python train.py --n_layer=15 --activation="geglu" --grad_clip=1.0 --warmup_steps=0 --final_lr_fraction=0.0
MLP neurons of a small language model. Each row is named by its layer, matrix (gate and up: input weights; down: output weights) and neuron, and shows model dimensions 0-127. Each number is 128 + 24 x the weight over its row's rms, rounded and kept within 0 to 255. Numbers have three digits each. A neuron's up and down rows have the sign that makes its largest values positive.
Before each neuron's rows, "fires before" lists the tokens most often just after its 100 highest values on Wikipedia text that the model never trained on.

fires before: " |", ":", " -", " (C"
L8.gate99:120135123124108172138090139116117093093102125116122127135150120122162084110129171152164136142153140133130177173144164133141119060143113111122089146134130104161105127146088116154109123103118157157090080123111118096150091071078094114088113112136130090117131108151083123099122178136143125103083122134121119125086150129103142139135114120138132136114145112108098129158162080119098144139095
L8.up99:135073137104152165148149115132137176131113142177162139160132124143128148125156110173143123133131122137130157144129121107106122169166142152156144139120146107109114114147126165142129180140144102132119143116188148151127149123140151152167081104138140126103148175128124114148096147157161124091149125145106158147110107149149117115118141090142136150142086132146137123137127152133122167126139
L8.down99:151165152133073115161114130119150097112158123134133143067102120098139125121118127087161095158126152144166123092146126133145089104129118107134122118128145141137144085109135107138126115108152149146121120201116129129135173148089137136152139140118109162139091130131131117141118097111090163138084105125119113082129096126131166132149097153164076077128157158146141147143154126116119112166132

fires before: "\n", " ==", "ior"
L12.gate539:157094128122111142125080112110146129138177135116146123133149158165109112099094131154106170137102146133102122100098123170096107140125114173110124089135167108154161111096183131128141111132090141137118110130091092123107165084161070154170124155136121161155116113157116121135115097145147122170122121118122114115135154127162117139151140144151146132108120142118112137117119100148155116145061
L12.up539:105127107094155124124124158167126112172117146098166108104104134104116160124106147103124170119170152060133150114125133122116162140158128125112092116079144099149107143124110109088105121089147184146172121129105131111130124125113092131132159127140160160121107119175143117137105131164157105127157121103133135161144169127124134124146127138091112134121147146097168120110161136128142150099120
L12.down539:166120093177110170127148131113118115114110133126145149123151115205135145129118110122128104196121163129110125113129086155145136164134131145088153140133092089097128139132112095162105119170124116121114152097117157148126109114089091120129134169105125137086115135153066145165158144147113141155104164143133074132167165118117111141112139118131108151111112134118145112138080139116135123130110

fires before: " of", " to", "led", " for", " with"
L8.gate87:091116149161121128141099084124123122137125178123133107091165077131122124125088107082109086097117146172119065105118091119122139119094091143150101133148079137110130116138078103151077121114134114108129116099148129108107143094146165123147135143124149127112102119119136099084126143133105132117114090099135151063160092129102103121134113081075119110132140116137125135104106120158142137104113
L8.up87:126137127070136120123107134135149142133115172093109093154132119108166117127122134125135125149119093168150157107116132093104126153150147154174146142112119129122140145141157159119164138106116151125107109156130114159146141135151107109182127163108120156129087119081099115116114086140137147116129108145114151132153107108104111123167120122122128106160102143153126132152157188168155106158192
L8.down87:153122133134168107142141089125158180106105111113120126159148117143146108099155109169120067145138130133113124097145148114119132155093132133112141096135103153138118145147082167132126113106118126153082165147128118120152135107127158158151117160117172126119113123151120133142136116157077176109138155111101125177122128129056079108170109139111153111144115089105123129133149147146150084117107

fires before: " |", "bor"
L8.gate240:125159125110071102124115099123153129164120103134132140141118131125153130100114101126138141121076105113114094157081156106122074072127121139103116090123108129100129119150105142118144106145102107130112122108108147109153094106155112092117101127106116054111130121108101129106147128091137120095077085149139106108143136147099104122134131134065137146106092110100146111116125097126099112180156
L8.up240:096134102099141094118158099158111144094104124114112142132125129133154091109130078104137122097059134134108103133114120109111098122120126097144131128125099116092134145137149127122157082103144112112109076082110135105134125122123092073154097127129123065149141137161121130119124148142122136120147094094111111093132143141079149127105120168127112100160109128121144125134115148163119101166138
L8.down240:142113169141169095119148128106131153133110108117142091151172120143103125157131107110105113151167209142156153135108147135133147106126127127128146128081132105144105111108123144161101127128141169140126117157124126132143148140065150150142144098174122151127149123085118091163156120174168151155133095112159159126154108100124145145146115096130121140130117149091108105125078106089132105065129

fires before: "\n", "b", "itect", "ae", "es"
L2.gate132:141114094120111152135114128139123123116141108134072085107045129103116124133124142118144107095121168077129117101133116111093124204131151125135136131081105134077103133145127132073130094142100116132108080133122112135114140101132125105163094135132151118111167186142147140121117152113111103115099110134115090122154174094114087136113135114123136179137148136163113163119101134147110145126137
L2.up132:100144107131142128188141156118097156157148150114175149098108091153130134121160130094148152127116133140137128090143111167109122130150127146125059103149130141131153150152155156119092095110134141132196130144134123166152104149118162169130140083152151096115125123116110117144133152084119126157117136147140141187155111118125121134164096128171112127143100086092103122119135113101116147136138
L2.down132:124100112121068149121142141138118165117157144127147112096121106126095095150091165155113146139147118128112170123145104130122114116147119151125106140168084099127123122140176116094116121105130116112099112119131118127156094117149163141100138126146131121157067116136120185087090137125098093097095150120114136143143183105101128145171171119123135173157166120158131133129136137147105115066124

fires before: " |", " II", "ing", "s"
L8.gate880:176158159136133114150150152135130146099139100170118128162145144127121093114158100089131116114141117117107115119102146135146106127151111140091086125142152129094143181147090136116144083134114168159119082141125132139161148145170134144113149098133125131158139120124146116167116133188117129133127162051124112159126140127082085146097107128096088121126131126135138125123180180172115105101159
L8.up880:107126162134094125157122122123095137132107145115089121123137100155089183104110140161108122162146129141116157140101144087134109105182097154118120164124161157124082131144160141142166117131101138141148110143147095142129128110125175102126126145104140198104143175089113149151125094135119127119133111124088180080138096166094109148107096158135169144149129112141111136140113123111164131127095
L8.down880:156143143136101111098147102090157102162112185120101164126115126156136168076129128122153141122145078132129105174164119113118116139128130105130135153130097121145137123139126127102112152152116127165147125119149149147118136119132115169113113141109134127155170148158083128138164087147142092126126098181095078153127098157145139101113086128171128173126084115143098158126118128116128085104122

fires before: "\n", " In"
L12.gate798:111117154127115145160190109118081118110113127124086118158133094164139150132080115119137114115115115132078118083128127085149064149097106162081097138143114130136163117132128112089128139082129128142116158137104142139124122155140141119129129167112125112114133127143111156116131144106135135159111118143124095138150102153133127095155117157110105182164150155131168118176136167149133129064098
L12.up798:123151154153092144144128110140111169138092156114152090154145140153093127136138110117132131134160130145103082112147122111168169118131070124134118127109096100154160128154094137126155144078161167124132121088100111101103130105157135163112144131139128129159122109164121166117119119124178125119158160130126134095138150177175120119117133119139114140140114119135065129083129117157157136090081
L12.down798:183099155152126117127171105118154134138121126126142111125113141150139125118095115172161129172121143113126109136154143119148173087190121121149122141085122150115086108123121098098117116137112090148128111105076147160102073089123116127128135151165116141144082111133150146133148123093182122142131148172149129129153115156152116166149131102125147148116119128106076107106182140198129119110145

fires before: " |", "%", " sq"
L11.gate206:146161154151129150151140128119057133148104157100128142141152090126178145087147164139115129142128122154140151148126156098071113157109096137124130147150082126111138117128121148111105117109105129119136193080120140137113148119121142124170126090139102134085104106166132114149116072141139124139093150117131145104149108134158125166139136131100141139130133131075141139134134153133127163109119
L11.up206:128149110154159134160118116093113108097130112149106120122103129129140115121161114109137117145130206141091150115132133131119166152156097113157093179090130174115152110139118120141164162124154128121111144121145165153149115124146163135121134112140114131143137106138139143119095152108140120143094139111141121110189164132136139166158123161178176152137126164132161097103171124126137165131095
L11.down206:120118150149117111149156104099092161151140130091112134119124156074130116123201119109132140111111193144139148147176106145125128175125096091115107173146156167127162112168122140116148142086082139107109113127123128145149135102153124138073130104140098134147134137124136130105104107186126108138115161139131163123136138078086112144143086112143138127101123109124122138122125151142078117156137

fires before: " |"
L4.gate78:132137169120091103151114087141139132071131099116164130128120145125107117141126120146130165142143143110116136119118095119117118154113136094130135165114140108124107143176159132175130110123129116102160131089112122103110096158153063115151126162087094123118167126152095090146142110158138131132113096090094108113130130101147176139099097114091142145057084094188110117118132126105157121123078
L4.up78:133152115095088093123100124130142130111097130105116122135153165162109143111120114101105154145143131139154145161117112110141124092092108137106177182131139112136147122193154130149136097117153138135144099110133160117115121172099067122100110140134093159062113121150115124131143120113180172136125135159090152204135116136127147138141138113153111122089095117138104092159143131113129122136088
L4.down78:070080105125117134161120119110114142128091141112139150131127118127119130140120121167140105134108145124099121138135094104183095098107119107160154102065121135140109147143110143156158136127149090124142111137163151152157114130141151138098181131127159167153137115124178153119132150117168122108153136128141156085095103137115115148159093146112125135127124155169091154102107118075105126075132

fires before: "|", "\n", "b"
L11.gate729:120164143149119115097097139137096108101135120141105123145120062142122161120101094136089137146166116125141124121109130075090120125083114106159091121150110097110104097133135111082139166114109127146151091115123086126156152111132097092140136134119145151163138172126116133107122126135087115149128107116153099143128154140120118143180163097163133150128105136089123167113075092129099122132168
L11.up729:115164140150128129103132128102132082115140094127140146173161150125091104181131138125163121126129074167142119146138096102154085133178117124144093111179155129092077124126111115092111104133117153109175128161119159153125148103135189105133149135092140123140108146099121121108137120142129119144173156097129122098147142150143074157140102142121160130129164141113092119145131130109149161122110
L11.down729:112147105129115134118126146107119097128126125065132093139165131131151121135150125099134123110144086117133112098117095109122124153107089150153122130162155131138138127129102101138070139094156099184139161127122100167118095145104110165104131101141094127096167159118122135147115109116159173130130136104126135132116121147185163136115161107147140133159138146111145081123132097105101138127107

fires before: " |", " of", "."
L2.gate415:125136125147146114153101144099161165098154114110076092132121142108130090136129141153107138107126143134141123169148118131115126094091135116173128154130092127066131124109119119095113112165138119104124076128126190111095117104092089118118129114120172107092134147136082099134077178155111148107164093166135132146072136154121090139165119121114113127154135145125144090103124075121137124149114
L2.up415:126086103123117160167121124153167155128123163136072160082115122127105130146140152101111113137101064147150138105114139136090121185115101129137154117133097111114116116116132139113083138114106116157125111105125118116100139110114118122127131183137140103116118102077130117132140110115120111126142125132127106131107094085053115127152152147114136118145135067110119137140167143144125159149144
L2.down415:128142139104116134123130091098141120111110168137137136115120121119119095083114144116110172151109119151175077127164122066102107086116177137096119109153171152116155161142136139140145142131145122139124125141148163122147125118099121131150126123159137127141084130123140096083156150124131136149123080111114129161092118095146114129119114128135073118180139166108131167144135126128104082113119

fires before: " |", ";", "ly", "s", " first"
L2.gate41:153173107123134142139149137157168157140137103124127108120133139119134139108093096121171127126109132078103180113135161144143141096138151166072108128147142127141098137138099114156152146131103115133140124144106089087127124066125152126162163125077120121146113127132120129160076097119083118133080137112135086177152124099139149147132116132126094132151138104103154137131114129123138163093155
L2.up41:090167138166155108089104112131129147093143111129142095109093104091115167112150124114182160134094145124097125092199189121129119118115122111090146136130148150139092154172108108113106130142148104141140182103101102130133108159122136095134105129098119127149129162134153161169081091110116133151110108115119144142115127135134145110090113121145114116147128105122139139155107113141185170137125
L2.down41:131186107146088101095121112119142124174139129132109122161122147165148117119155089086101125171141120145160154131123108122100171091174103160149117126153164138163152122118147099104123133137106152139127111141165113099134134133157086156113094128112135136084106110123091125133093179132153115113164145129162126122113095130155103125127125122128107140084128146138112101114120140099085146110111

fires before: " of"
L11.gate814:114122133108132165090099133120119151080139155094133109140169083125131108104113150141089098145108163104160131149157115088126125170131124131105142112138139127140140137107100165083154112137093153110109097103118138066153121100101128137144125132126118148133132093078085100138078057131130141083103115111129103119087130102099095075135078111126125098107148157126112156141084143104164141145111
L11.up814:147056132123136148102119093164143156154106086114106132102105122121117129075101101135112153175132140128147119099107157145116113128114139153174112092130095149124111100143136167099135113137168086124124142148174115131129110104101092114121087142146178106074151116171115159121138120131122134092122117148064098121130132108116124102111103131107131110165142142087114138120132120136097118160121
L11.down814:149130109152137099143130120105084111132118117132099092140057134121130120108140151092123138153147114116139198124163110121110141036156136107153110121172141115118123134149133111137131114115168120137106165183094118149104115145126160106118111115090135143176106121161114134125172160128137121158152128137131112132143145153149163169120154089161085138117090077179140153099176118143101122131116

fires before: "\n"
L8.gate0:160102135167086106164090086129103134128135131117156094136150138144107130100136138111118099120097090094130136127110135149110136114120140146123106094132165080151112110094109143103115141104112123159077138115130161113120142135130111067117105167128170148098146135129152126115118107104137129126141130177154166132141115167094068114089113102124121140115117099095094074104121102092114098113142
L8.up0:146116159101094128147144120099163127080088114124127145079077100106122132118133135143143138127114122126152131113156153096116139087093114135071142145122108102097152124091098122103095095138129140078041151129117080099120110101149111122145109142097128158111077164136147098111087111132101122102140078115131115090115167081110147126130142133093123127143120152158163137092119128164107108123132
L8.down0:115108118145131135163142126134147099166169128166122105106105140138136111154083121157131119172148204123102120057148156066143153069119116118104138097163174126136122128137119148111146128120118131120107125142098129114134113094132126134111174098102112125107113142079128123110130117145100116164154138098133099152118127132099141097124171131117151086136149146126115144132099122102154117158103

fires before: "ed", "ing", "es", "ed,", " by"
L12.gate499:129168131117114136159158139136076139122113118099067076123100083122148112128105142149131145120047116139138119097136145138120136075080137091116104136112144118156147135097061125113117099106129145153120116123136122130123101132155137117126172121112089082135104114105107121164132124184117183159098080142115113163162108124127149138132108123127154134122169084095135156142113124108102085152126
L12.up499:119141087147160145140095113131140112148125117166131152155144126144152141140201093129139099137110135179097150123124133109113155136149100132113097097141138153117123153136130100138127151128178152169105120130101156125104158123143115115128173142153095129115136104140102138136103188165150210144147136116096141130100126124146166111126112118149128124118113132103100131158166099141148097094131
L12.down499:147137160129089122149091133112137100087133118106166116152124123114115114180170122147122129139124122094110104135129111118137119118153072115138108099145096100138150127144094109149118138130139130080121150106189110128128106131127123085167155141135101133105149144115154114116114094118145141173153174140125167151125120131163111135098097181113122134155096118143126135090121126178076145112094